MLP neurons of a small language model. Each row is named by its layer, matrix (gate and up: input weights) and neuron, and shows model dimensions 48-143. Each number is 200 + 40 x the weight over its row's rms, rounded and kept within 0 to 999. A neuron's up and down rows have the sign that makes its largest values positive.
After each neuron's rows, "fires in" lists the words (lower case) most often at its 100 highest values on Wikipedia text that the model never trained on.

L10.gate784,179,162,193,103,224,208,243,218,239,132,173,269,201,276,179,219,171,214,238,252,219,205,168,237,202,283,169,209,219,173,240,293,142,234,157,200,263,234,160,148,171,236,195,169,174,228,190,276,196,226,186,148,199,161,211,161,180,155,136,280,247,225,231,212,252,238,257,225,186,271,272,160,264,146,126,220,257,209,139,217,252,252,150,194,263,156,158,204,208,130,216,242,186,201,179,261
L10.up784,240,154,202,163,211,181,207,194,211,182,207,164,187,185,217,230,214,205,222,125,173,229,175,185,139,172,170,266,198,179,149,197,178,145,271,212,136,250,221,219,238,274,177,273,157,184,149,123,191,149,267,168,184,257,257,223,185,245,266,153,199,224,213,254,166,235,173,144,155,216,175,207,186,129,174,237,257,220,254,191,165,179,236,255,194,204,249,257,226,178,219,208,219,200,227,219
fires in: "more", "and", "very", "as", "most"

L3.gate513,167,276,233,230,169,191,193,143,216,189,164,202,158,270,235,180,252,204,170,150,216,216,217,263,233,198,147,149,227,164,194,187,189,228,154,234,277,260,215,176,151,144,215,229,222,199,186,150,185,201,217,267,208,234,168,159,238,241,195,253,221,188,267,158,165,192,190,208,117,256,220,153,243,243,165,168,190,227,255,197,230,177,216,195,198,196,234,165,73,225,247,188,202,97,167,256
L3.up513,176,148,205,223,195,240,259,207,184,153,240,177,227,261,222,216,244,201,256,231,183,213,205,146,150,239,218,220,213,219,145,227,221,165,201,171,174,168,146,182,261,204,237,164,181,164,209,139,208,294,190,190,221,267,113,237,228,207,165,249,184,180,220,141,238,154,222,221,246,152,177,146,250,217,227,199,223,204,214,214,168,164,226,141,199,197,159,212,149,160,203,216,215,230,227,222
fires in: "family", "mother", "daughter", "father", "children", "sister"

L4.gate404,223,298,135,276,185,228,190,224,195,229,258,129,260,188,160,184,176,211,185,224,206,163,187,206,178,153,181,262,178,109,248,214,151,204,215,208,137,198,196,256,208,155,204,127,146,168,186,261,171,211,193,215,212,194,190,254,223,204,191,122,204,291,192,225,204,207,220,194,170,208,221,173,203,193,259,222,149,172,254,198,190,174,254,205,160,176,163,206,215,189,236,207,248,287,239,176
L4.up404,254,220,183,210,159,203,263,161,231,198,166,216,162,194,145,220,195,211,224,256,180,256,163,215,173,187,200,225,280,191,146,182,277,274,251,130,206,191,270,230,193,203,203,187,142,198,173,228,120,205,207,185,224,192,273,262,269,210,216,176,115,264,170,255,176,252,237,223,169,277,194,164,266,221,231,242,208,240,233,201,156,137,285,181,231,225,229,201,156,147,194,145,169,241,167,165
fires in: "in", "top", "long", "softball", "strongman"

L8.gate675,195,223,154,172,177,155,180,171,223,271,237,239,229,150,219,158,213,298,200,231,184,152,92,189,286,295,158,154,252,213,164,201,223,189,204,95,218,167,207,218,251,181,200,204,245,191,273,184,225,174,177,144,173,179,193,200,261,167,183,187,195,130,147,212,186,191,275,145,215,192,167,160,188,236,253,162,199,142,190,162,288,199,221,239,138,192,171,142,237,249,239,122,252,251,180,223
L8.up675,174,213,272,251,252,222,251,207,178,269,200,133,231,202,207,153,101,215,135,246,213,201,222,138,140,214,173,151,222,188,198,171,199,260,259,198,251,180,238,211,218,231,163,202,147,175,279,178,206,168,223,256,214,229,206,208,252,212,218,188,172,182,194,237,173,240,297,142,259,121,181,146,256,127,230,235,213,241,245,175,291,186,205,244,212,169,240,250,180,208,195,202,177,183,243,268
fires in: "by", "thruway", "decorated", "luxembourg", "with", "leptosol"

L6.gate229,92,240,232,184,145,202,204,195,157,181,240,156,203,165,235,228,185,202,210,262,232,240,183,195,263,190,206,176,163,200,243,148,218,188,166,217,257,178,209,236,187,171,169,281,254,250,162,207,162,198,232,107,133,265,199,203,219,172,213,206,210,141,202,229,139,220,213,175,218,148,234,202,211,250,242,225,202,173,275,155,122,199,237,266,111,252,234,149,182,285,225,186,184,192,230,195
L6.up229,166,191,187,176,141,231,204,135,205,211,104,204,211,234,212,184,95,135,241,275,205,258,235,196,211,219,173,191,159,250,256,176,217,185,256,255,213,230,254,154,209,252,212,228,287,220,230,148,162,228,182,154,186,234,190,170,306,216,210,172,174,134,202,196,238,184,245,232,275,224,198,223,220,240,203,230,178,171,184,163,201,218,272,190,190,152,218,154,193,218,193,187,201,202,173,194
fires in: "it", "music", "club", "cagliari"

L7.gate735,210,203,199,270,172,140,236,241,142,233,219,203,121,216,201,181,174,237,196,249,281,200,182,234,181,181,205,236,177,233,167,208,233,192,227,209,192,290,197,198,184,122,215,155,192,192,186,221,211,199,203,273,206,214,164,181,273,177,219,234,178,226,296,188,232,194,195,208,165,250,208,156,228,288,221,191,250,213,210,211,167,209,210,231,181,189,269,185,152,191,206,217,193,156,219,144
L7.up735,149,168,203,238,185,203,159,219,121,172,194,245,198,210,267,138,217,202,163,198,186,131,175,178,200,165,191,221,247,171,126,212,193,217,235,155,164,217,253,170,214,215,220,132,220,227,229,187,212,251,205,181,229,176,225,174,200,179,170,165,170,223,235,235,179,215,230,198,158,233,154,127,217,224,207,158,300,154,130,237,230,158,256,262,234,293,246,128,175,219,187,235,194,150,258,217
fires in: "children", "born", "daughter", "life", "son", "wife"

L3.gate738,245,211,187,225,150,226,274,204,205,217,208,245,221,190,223,206,185,256,245,136,214,243,212,205,267,208,274,288,175,228,246,206,196,164,229,256,248,197,220,201,189,144,168,175,223,199,223,263,188,188,234,161,194,190,182,146,246,223,228,161,178,273,229,186,256,162,223,170,177,267,213,202,260,274,214,169,200,149,144,273,142,238,276,169,159,288,216,172,209,226,232,187,256,168,160,230
L3.up738,233,183,185,154,170,222,176,195,206,117,173,171,224,173,174,236,217,172,214,230,195,152,209,277,237,263,205,179,183,228,261,175,264,180,166,219,135,208,186,115,213,219,187,192,281,202,205,153,280,196,175,232,229,153,211,217,319,227,181,208,160,187,199,226,175,210,230,172,187,219,246,253,217,221,188,204,176,202,198,182,217,223,212,255,173,242,203,202,216,170,307,173,200,241,209,198
fires in: "music", "military", "naval", "football", "baseball"

L7.gate949,215,163,191,145,208,219,186,221,181,226,212,169,180,260,199,240,169,182,189,148,226,188,163,184,109,194,238,218,215,229,205,216,218,100,215,176,184,242,205,257,217,233,126,121,199,179,217,158,219,170,207,237,209,252,135,235,210,150,211,165,250,251,281,220,130,263,214,239,224,226,265,199,216,171,191,223,177,143,198,190,268,227,203,230,177,213,275,199,157,175,189,173,269,158,228,211
L7.up949,217,120,249,188,219,178,193,251,145,173,163,223,236,210,205,259,229,184,241,135,203,177,178,224,208,228,199,173,251,277,168,163,208,109,189,121,231,210,185,214,204,208,191,158,200,244,219,140,217,137,180,134,126,193,126,188,213,147,262,198,185,237,212,174,187,247,266,210,243,196,257,224,219,203,225,227,165,191,213,205,234,264,197,218,228,212,242,154,137,179,191,142,221,170,238,291
fires in: "would", "team", "central", "south", "to", "north"

L8.gate43,155,295,171,161,235,178,193,184,247,224,259,203,169,191,220,164,256,173,202,234,196,184,139,214,223,243,187,145,132,158,216,230,226,138,190,186,187,194,274,151,220,176,246,254,230,260,195,174,193,161,163,141,230,269,137,243,237,173,196,265,216,199,200,175,232,174,173,248,232,166,163,181,209,303,285,204,189,232,197,149,167,243,217,200,175,238,273,205,182,253,223,215,141,174,177,193
L8.up43,247,166,190,165,166,193,212,147,151,183,277,167,253,173,179,164,172,196,168,149,172,183,187,178,169,235,264,206,210,195,260,213,231,185,186,150,198,182,235,193,176,152,173,173,253,216,246,247,217,226,236,239,108,212,163,187,193,190,152,265,263,155,246,185,137,228,248,200,164,172,242,245,208,149,177,149,153,223,197,123,197,229,197,173,165,187,172,181,166,225,156,276,161,171,194,182
fires in: "the", "it", "note"

L4.gate788,236,153,191,182,144,213,211,212,234,247,185,215,213,245,228,168,211,144,233,182,218,194,219,238,264,213,218,194,165,181,177,139,221,164,185,187,216,223,159,156,212,215,189,217,167,219,185,149,243,175,225,239,166,181,182,111,201,213,165,170,192,233,173,160,212,244,141,253,211,164,232,282,209,179,273,224,159,250,178,152,178,221,222,222,166,155,192,210,181,210,238,160,230,164,165,211
L4.up788,216,213,145,112,189,122,232,243,184,270,213,177,213,250,279,223,179,170,276,145,234,246,217,215,200,188,245,172,166,226,205,114,142,150,200,194,222,173,156,188,207,147,202,196,96,199,160,189,256,169,164,183,212,168,211,72,190,178,179,196,243,273,152,131,210,232,194,199,213,139,258,291,184,160,237,252,112,268,230,181,280,233,220,214,173,163,212,225,162,166,261,151,291,160,220,249
fires in: "took", "made", "make", "passed", "got", "takes"

L8.gate709,304,252,88,213,211,208,169,184,205,232,118,201,202,173,287,171,164,220,214,163,207,170,222,225,147,171,208,168,140,256,188,160,222,149,148,159,185,218,214,188,188,258,171,209,120,206,272,203,174,237,201,236,201,210,196,137,227,201,181,255,201,210,182,170,182,200,209,241,228,210,121,190,219,193,228,164,201,186,219,213,245,244,225,177,182,156,187,227,152,185,273,209,264,262,215,228
L8.up709,214,158,243,256,203,194,156,128,210,327,165,216,228,121,215,224,194,202,260,211,207,204,279,184,193,191,224,188,225,171,209,167,232,201,210,258,184,189,260,182,149,188,256,145,209,240,205,309,90,208,165,92,240,228,145,186,197,191,214,227,164,156,196,231,214,164,177,278,164,191,196,208,282,224,232,191,205,206,215,222,191,146,153,220,260,253,222,126,141,218,255,226,254,246,121,195
fires in: "of"

L6.gate72,207,190,218,174,105,148,217,154,246,204,194,220,171,220,171,272,196,181,239,251,169,190,159,196,206,212,215,224,166,209,206,236,88,178,185,145,161,223,209,137,146,227,155,225,250,260,209,184,185,194,151,196,161,167,198,234,245,231,168,238,283,204,155,212,243,232,168,248,214,242,263,232,141,173,210,172,234,188,194,280,214,167,291,208,215,155,193,181,205,177,203,222,226,259,238,162
L6.up72,219,171,207,233,255,117,182,241,124,159,176,232,241,114,196,170,215,181,149,178,174,134,163,263,180,193,201,217,178,234,158,205,246,206,194,160,244,211,219,113,133,151,240,206,161,237,195,178,231,120,200,180,220,198,127,216,104,147,231,124,161,184,170,153,159,219,195,205,265,275,201,238,183,215,247,224,190,249,105,239,202,161,188,218,160,195,173,220,242,233,166,149,230,221,168,229
fires in: "and", "it", "before", "record"

L7.gate187,261,146,173,88,210,192,193,179,252,244,252,260,206,191,170,172,168,163,172,189,229,181,114,159,236,193,194,243,191,315,138,209,176,177,221,218,231,184,192,196,212,226,264,182,186,184,212,198,149,210,188,205,192,191,210,221,211,180,198,214,139,162,151,206,234,257,189,192,216,255,216,194,213,279,190,183,249,201,115,180,204,195,209,100,180,167,196,171,285,187,211,232,228,190,273,171
L7.up187,191,237,189,129,210,190,171,151,215,227,229,168,149,292,240,230,198,192,243,247,130,141,238,164,162,215,201,206,185,221,264,171,215,234,213,244,213,217,201,232,311,223,228,168,187,164,191,227,154,210,178,254,203,249,188,194,219,131,169,243,202,324,249,183,155,154,247,211,221,241,163,241,223,161,189,204,155,186,205,155,240,218,168,233,148,123,243,211,183,219,243,216,180,195,220,160
fires in: "while", "as", "after", "although", "when"

L7.gate970,282,159,154,130,191,223,123,160,185,206,239,238,114,159,85,220,176,236,177,176,152,177,210,250,193,296,231,152,233,122,311,193,235,146,191,187,246,194,207,236,195,237,188,127,230,185,191,191,165,160,239,176,209,226,280,197,233,151,204,174,189,230,203,181,180,199,270,257,184,225,237,104,252,225,264,203,152,196,163,166,181,211,246,184,105,125,204,166,195,224,103,251,195,136,211,230
L7.up970,272,141,217,189,192,198,184,183,150,170,115,261,120,199,181,228,169,180,148,203,212,223,169,247,200,184,221,198,194,186,252,137,185,196,158,197,209,149,247,155,213,279,237,172,153,275,222,187,162,203,232,242,180,202,256,240,233,208,224,263,158,198,215,215,184,188,232,226,163,144,256,133,259,240,232,206,221,277,159,165,266,165,153,276,218,145,179,177,246,186,137,258,232,199,242,183
fires in: "with", "for", "by", "under", "its", "s"

L10.gate384,198,164,239,98,169,161,173,178,206,158,259,202,174,232,184,165,92,217,219,220,193,193,209,221,190,191,161,195,195,241,225,141,114,227,199,193,187,198,160,198,192,233,156,250,196,155,240,183,304,215,218,175,182,231,270,205,247,180,139,241,204,246,299,192,219,227,181,193,169,144,231,241,236,159,234,203,154,94,194,184,181,228,208,172,204,177,158,182,215,215,184,172,155,179,144,282
L10.up384,201,176,265,219,237,231,244,201,240,162,224,213,168,198,212,188,194,245,165,151,281,213,205,205,231,150,173,261,186,170,180,157,195,173,157,231,255,187,277,188,172,161,232,169,166,200,244,192,242,217,152,213,185,231,126,180,214,137,198,158,170,208,105,236,181,180,246,212,200,234,271,231,194,186,218,173,169,198,169,196,212,233,198,262,222,217,201,151,208,205,183,167,191,165,303,223
fires in: "to", "and"

L10.gate473,259,228,189,185,225,248,274,181,166,150,163,178,198,179,89,181,211,170,205,218,275,221,111,190,177,234,160,167,285,162,217,208,183,166,140,174,230,265,207,145,214,177,250,191,269,131,266,185,168,199,247,184,134,136,192,170,235,213,192,248,236,166,268,201,234,185,216,190,188,219,213,289,237,223,211,228,174,230,257,152,180,217,197,221,238,243,205,177,158,176,197,256,236,180,183,234
L10.up473,249,257,169,205,180,233,277,193,77,247,166,151,156,211,188,236,215,199,184,220,182,256,151,219,164,193,258,212,243,251,223,237,209,203,199,177,282,181,288,215,197,243,211,221,263,233,236,223,154,217,190,213,157,273,265,203,213,165,231,228,202,193,137,178,161,153,184,188,209,206,180,217,255,168,238,207,153,218,254,151,231,186,166,265,158,183,168,202,129,204,221,155,187,166,252,214
fires in: "was", "were", "been", "also", "have"

L10.gate652,145,185,221,160,257,204,199,224,269,228,199,221,225,279,187,159,192,216,179,199,193,197,249,197,141,234,158,194,209,247,223,210,185,233,243,187,188,234,191,246,183,242,263,185,244,170,167,271,136,175,154,178,258,197,165,181,181,138,163,189,240,183,198,200,263,285,201,207,282,168,159,234,198,188,200,236,294,215,138,237,194,193,177,221,159,150,204,203,219,175,201,217,256,226,227,241
L10.up652,162,171,185,148,185,140,205,217,234,171,225,236,202,218,220,185,207,297,128,205,134,85,189,224,221,250,249,199,179,228,121,217,133,243,263,246,267,209,180,211,142,250,290,178,246,241,185,230,210,219,263,174,133,219,199,230,196,158,205,149,183,215,279,205,205,192,139,216,160,141,239,236,248,234,202,131,255,140,182,168,184,244,194,186,168,181,182,178,138,195,251,131,272,165,223,204
fires in: "to", "because", "that", "which", "from"

L10.gate536,197,210,126,205,183,189,150,227,115,226,141,161,173,184,197,242,203,231,228,190,190,184,178,201,189,180,230,266,174,197,294,200,161,206,213,257,178,120,270,173,192,273,250,191,216,251,208,235,250,160,203,205,173,204,262,167,192,195,263,236,186,224,261,240,112,199,210,221,136,261,212,163,248,255,197,233,273,163,247,208,210,151,242,190,273,194,143,238,178,179,177,227,195,243,206,232
L10.up536,276,134,233,215,121,155,276,231,230,112,177,265,270,254,172,239,229,161,207,140,253,196,264,189,154,223,209,219,138,222,230,241,162,200,170,286,167,151,252,171,142,139,165,173,226,222,224,130,164,205,216,222,200,192,233,223,268,214,180,223,162,219,271,205,215,199,212,137,220,182,199,196,210,199,207,233,224,191,231,175,196,197,197,237,211,244,208,175,201,147,159,197,178,249,178,143
fires in: "of", "among", "and"

L3.gate532,223,243,179,204,110,174,149,284,211,156,198,207,204,196,245,132,205,190,262,212,168,138,181,222,237,214,219,177,220,301,209,226,147,206,235,240,247,246,176,151,255,178,177,173,197,176,186,200,242,209,228,175,154,209,203,143,164,180,239,254,205,177,188,177,168,178,191,259,111,206,134,113,131,268,202,190,221,177,168,217,229,222,148,232,164,208,137,230,171,149,222,209,229,145,256,173
L3.up532,183,255,260,274,102,159,176,239,207,168,238,216,210,209,243,208,186,176,302,215,202,167,198,218,251,179,191,203,292,270,186,185,182,167,255,224,251,177,201,211,208,276,189,130,187,149,195,165,187,252,192,177,156,188,289,174,181,179,208,238,149,173,178,208,184,157,228,178,131,195,161,131,128,222,155,182,253,253,171,167,217,243,175,213,172,250,169,234,221,186,155,137,193,179,251,186
fires in: "father", "son", "daughter", "mother", "wife", "husband"

L3.gate24,192,234,126,231,118,178,233,139,193,225,289,207,252,183,178,135,271,188,183,194,163,249,201,233,207,244,165,116,199,182,207,171,225,163,168,229,181,247,219,201,192,147,210,266,165,198,149,236,215,238,213,157,218,94,274,108,187,189,215,206,240,175,188,163,137,222,267,225,188,193,185,231,171,183,152,136,221,197,136,226,259,219,213,173,265,210,179,194,205,185,243,175,220,236,279,199
L3.up24,168,188,217,108,191,240,191,270,218,167,177,117,286,167,148,185,221,164,222,140,134,180,224,189,176,242,180,165,224,256,235,207,185,231,264,183,112,213,206,167,233,201,187,241,205,163,200,226,242,231,168,143,192,225,236,149,205,250,201,163,252,181,137,201,266,214,216,111,127,247,169,201,222,255,222,215,216,151,194,140,271,205,132,232,250,135,114,244,187,229,156,222,140,260,221,204
fires in: "war", "season", "battle", "division", "warid", "game"

L10.gate929,159,206,231,196,265,254,227,226,199,122,254,266,259,167,151,187,280,203,123,243,239,212,222,177,154,264,138,273,264,135,237,270,200,239,148,235,164,252,239,121,165,210,135,214,197,117,185,151,173,205,241,162,205,164,195,227,141,221,229,211,228,143,126,194,258,280,195,174,192,223,198,136,217,156,229,262,126,133,219,169,192,244,161,150,191,150,159,224,201,183,146,224,272,191,205,209
L10.up929,217,246,243,226,222,193,232,260,228,231,138,206,193,137,182,164,205,221,258,159,153,169,131,235,247,258,128,210,188,249,188,221,201,181,178,160,159,219,222,205,204,289,227,153,159,174,267,179,128,274,190,177,160,143,195,172,241,210,202,160,283,200,126,180,230,174,194,182,214,219,214,192,219,186,224,165,175,201,238,146,198,186,147,178,162,210,191,172,293,191,145,216,235,160,105,171
fires in: "5", "was", "2", "8", "1", "been"

L7.gate8,230,149,167,104,186,241,163,234,240,220,173,211,269,227,272,182,103,205,278,219,302,167,137,158,188,242,235,190,171,201,183,215,188,172,179,241,120,188,159,200,183,234,181,171,195,196,152,238,177,239,191,169,195,201,187,191,297,232,184,200,199,246,179,224,203,161,246,208,226,278,167,214,228,297,209,211,301,214,199,216,115,267,201,190,206,239,228,154,151,310,214,236,218,211,245,188
L7.up8,151,188,158,168,215,213,233,175,218,193,278,217,203,217,210,147,260,190,134,131,177,203,164,207,160,120,201,245,134,251,178,154,161,213,248,167,224,148,207,192,279,252,294,233,248,176,242,193,213,181,193,153,176,224,232,209,203,227,240,181,218,232,260,170,217,212,189,141,273,160,244,186,240,214,204,263,229,194,246,198,239,285,187,221,203,141,138,189,162,180,214,199,181,173,214,219
fires in: "to", "that", "born", "where", "who"

L10.gate304,192,226,139,175,178,255,213,248,210,243,172,241,223,199,255,243,173,232,210,197,221,193,194,194,211,172,220,202,118,150,220,258,209,211,161,162,256,253,155,154,126,211,152,212,195,172,201,154,261,153,201,227,247,165,242,170,144,235,144,293,190,212,234,258,216,239,211,213,243,225,308,213,137,142,248,131,212,151,177,210,202,225,216,192,246,172,183,204,127,174,227,209,133,185,142,159
L10.up304,224,227,229,173,167,164,274,185,188,211,196,238,200,270,206,243,198,174,178,180,206,191,229,201,234,174,219,229,212,232,177,149,183,194,158,157,140,186,190,201,175,203,183,156,168,128,221,148,141,155,183,242,210,234,175,218,151,139,142,176,146,218,158,212,206,171,178,274,190,260,248,270,210,220,230,179,228,220,176,170,99,269,190,156,141,212,257,278,177,189,227,209,265,259,231,128
fires in: "and", "until", "to", "before"

L7.gate882,225,166,178,152,150,158,186,181,195,294,212,215,248,188,163,171,139,209,231,193,224,228,96,131,250,167,197,159,175,207,198,216,168,181,193,180,180,240,230,175,199,140,164,165,155,206,220,217,217,203,180,197,234,163,148,231,180,186,157,161,221,276,191,189,225,171,120,179,240,224,168,203,118,178,205,218,247,148,177,233,217,150,207,237,176,229,223,161,272,157,272,244,295,192,196,210
L7.up882,146,254,175,219,177,230,254,174,214,240,240,127,261,228,170,250,176,225,212,190,114,249,159,187,212,121,223,217,197,194,212,231,163,137,212,151,161,237,214,212,166,165,117,209,233,262,265,173,303,286,175,205,189,179,151,181,182,228,219,198,225,223,166,180,214,191,218,124,185,177,186,186,151,186,263,170,197,186,202,164,168,216,246,286,194,231,274,216,189,126,218,224,157,213,203,166
fires in: "1", "0", "3", "2", "s", "20"

L10.gate35,186,162,232,232,132,122,175,211,237,235,208,237,198,235,207,170,191,215,215,225,216,186,156,149,144,244,192,204,127,270,299,255,225,244,297,169,199,229,237,174,196,228,174,141,182,229,203,198,130,220,205,178,153,192,199,257,180,252,216,277,226,186,223,220,218,149,185,183,178,188,236,182,287,254,255,224,218,265,196,160,196,203,203,241,218,237,137,210,221,175,130,196,193,218,205,174
L10.up35,181,123,236,180,141,169,136,171,137,171,161,210,142,235,197,209,257,177,260,206,216,221,218,134,154,204,190,204,188,220,232,141,236,223,86,194,155,156,224,145,248,252,115,126,181,200,172,212,120,173,139,238,208,268,215,203,125,273,197,265,167,217,237,203,112,237,241,158,177,206,222,150,198,223,128,238,166,245,159,213,212,168,153,277,207,240,192,214,155,163,191,213,193,190,212,167
fires in: "over", "of", "by", "than", "in", "around"

L4.gate387,195,220,175,204,222,195,211,220,252,201,113,264,241,197,142,182,210,189,222,238,239,192,132,201,239,247,249,150,217,250,217,194,205,160,214,257,231,218,208,207,236,174,198,182,189,225,173,142,257,187,242,178,237,165,147,241,163,211,142,201,185,131,179,221,263,258,212,164,168,222,273,213,198,229,189,153,248,167,256,180,120,225,246,205,247,163,197,185,212,160,257,191,223,199,202,148
L4.up387,233,242,181,120,169,219,202,224,176,191,150,264,197,224,199,189,164,297,246,212,242,164,104,162,168,190,186,177,165,263,247,224,205,197,232,195,200,241,173,240,187,216,207,165,157,161,179,173,226,174,170,217,234,121,145,227,231,237,226,177,229,188,214,176,225,206,203,253,136,179,190,239,194,188,166,191,206,164,185,220,138,173,199,260,301,156,233,196,183,214,247,215,217,202,143,223
fires in: "director", "minister", "president", "member", "secretary", "professor"

L10.gate237,205,245,218,248,155,208,107,189,169,175,204,251,257,202,247,134,196,185,201,215,161,187,211,177,226,216,185,165,133,222,205,230,182,181,226,173,190,203,151,131,220,179,146,199,240,192,202,168,207,164,198,191,152,196,144,241,175,202,200,224,171,202,299,295,264,191,186,185,207,216,183,233,200,199,255,249,243,224,172,158,171,241,240,157,183,240,236,129,173,174,194,219,120,174,258,253
L10.up237,225,157,280,228,185,237,152,120,176,167,167,267,249,175,239,126,140,217,190,232,197,285,236,242,184,214,212,221,211,220,175,148,149,253,191,176,212,234,232,153,193,104,144,211,187,144,225,192,149,249,353,191,147,244,180,140,204,172,182,232,201,174,248,249,147,185,164,206,224,128,225,214,282,216,183,171,211,158,211,184,224,259,114,86,256,152,245,231,175,216,256,222,253,191,250,168
fires in: "which", "it", "that", "has"

L7.gate291,218,195,137,186,232,190,194,197,197,310,196,240,147,123,196,158,189,275,241,173,225,156,217,191,242,177,292,215,229,252,194,189,140,182,201,134,236,130,208,226,229,225,223,134,257,194,136,184,226,203,211,210,190,147,280,140,260,206,145,175,159,182,114,231,215,212,192,120,216,168,182,201,207,237,203,206,268,111,218,215,279,280,236,179,133,226,221,147,190,221,247,234,246,222,178,194
L7.up291,163,213,187,186,229,222,251,222,212,219,145,254,191,155,173,201,184,187,227,181,162,177,137,178,224,229,212,123,185,204,180,159,236,187,246,151,256,252,232,141,227,211,193,161,239,197,218,160,230,188,224,153,164,159,228,195,204,201,87,281,198,216,237,205,183,169,164,148,198,120,196,117,188,218,132,175,261,188,186,186,238,232,191,146,225,285,221,267,194,216,229,205,173,161,156,225
fires in: "father", "daughter", "wife", "son", "brother", "sister"

L4.gate732,245,175,190,231,174,137,170,268,175,190,225,172,215,211,240,216,191,70,203,175,229,123,209,218,172,173,192,209,182,207,199,211,211,156,155,217,243,272,159,197,177,234,182,179,229,175,179,162,252,197,142,201,207,215,194,233,206,205,159,186,207,208,173,171,232,233,165,151,220,187,207,240,200,193,171,222,193,199,191,190,270,243,188,166,239,195,154,229,224,218,261,154,187,231,217,221
L4.up732,309,156,186,205,168,239,179,223,245,232,232,208,271,278,261,185,229,181,195,202,167,106,162,266,223,189,154,240,125,213,182,236,163,120,248,187,213,262,164,140,178,198,212,212,200,152,195,125,295,245,152,247,181,219,146,180,151,264,169,255,289,261,229,132,219,262,235,182,185,223,175,230,191,152,164,238,209,195,234,204,147,191,150,181,229,254,181,240,206,183,201,175,208,219,205,188
fires in: "made", "letters", "did", "help", "does", "make"

L4.gate471,112,210,205,121,255,177,272,208,303,121,217,225,201,200,238,284,154,166,190,206,201,133,156,217,224,161,191,221,193,287,264,128,148,246,200,220,250,235,170,232,171,210,195,113,195,261,192,213,170,177,172,222,178,205,189,219,159,139,197,185,233,244,218,167,226,204,219,205,182,198,174,169,168,234,229,206,236,222,181,242,223,249,215,186,174,149,141,197,266,126,249,237,227,189,210,193
L4.up471,165,162,217,216,153,178,170,180,211,234,213,298,187,195,189,240,201,172,179,240,202,177,124,181,200,160,181,249,146,224,228,230,174,269,253,218,230,212,162,132,186,181,247,162,239,200,173,224,233,136,147,175,167,214,176,211,210,203,178,215,268,253,176,230,182,194,242,190,185,229,192,211,230,170,152,164,213,186,211,186,198,282,175,188,240,173,155,232,141,141,281,271,193,204,157,147
fires in: "after", "when", "until", "once", "before"

L4.gate67,238,214,118,142,234,167,190,180,248,277,258,160,171,277,218,148,229,193,260,187,246,220,226,143,250,212,181,240,174,176,242,202,129,235,200,258,204,175,243,173,290,220,221,158,187,204,228,174,240,163,226,127,254,150,219,194,135,216,182,272,230,252,235,208,251,231,260,183,229,207,208,188,264,178,240,236,119,177,228,236,200,166,268,199,148,201,155,252,191,251,184,236,238,232,185,264
L4.up67,231,271,174,159,199,126,250,188,236,250,253,140,148,192,177,227,238,211,220,134,200,121,251,178,236,203,241,271,214,200,202,115,214,207,227,227,246,102,237,232,168,260,159,197,213,290,193,114,247,209,181,182,146,212,208,230,183,175,273,242,220,187,199,258,237,224,203,111,279,199,165,250,240,185,199,216,175,223,139,220,232,190,229,231,161,221,187,246,229,235,171,177,242,162,171,217
fires in: "not", "t", "notes", "notable", "remained"

L7.gate498,160,242,217,192,217,208,207,216,177,189,218,176,143,189,229,191,274,223,230,208,208,215,170,195,187,234,232,187,246,287,112,237,148,209,191,235,261,257,134,104,151,201,185,240,238,240,187,215,223,207,153,163,188,124,158,171,165,252,212,168,261,199,148,131,206,238,186,229,219,232,179,185,265,233,234,263,199,196,186,238,173,210,167,165,206,188,163,172,186,131,207,210,205,229,197,292
L7.up498,186,303,229,156,204,184,223,196,171,176,142,245,160,196,172,168,240,202,310,99,208,223,150,214,154,202,157,196,211,207,187,138,190,256,212,162,254,242,196,213,194,243,178,244,217,141,178,234,228,249,126,181,241,187,237,148,150,159,166,271,225,160,181,192,221,205,195,238,291,172,190,227,212,218,210,186,213,174,185,173,216,205,174,210,121,170,227,242,151,143,208,227,169,158,261,190
fires in: "was", "is", "are", "were", "been"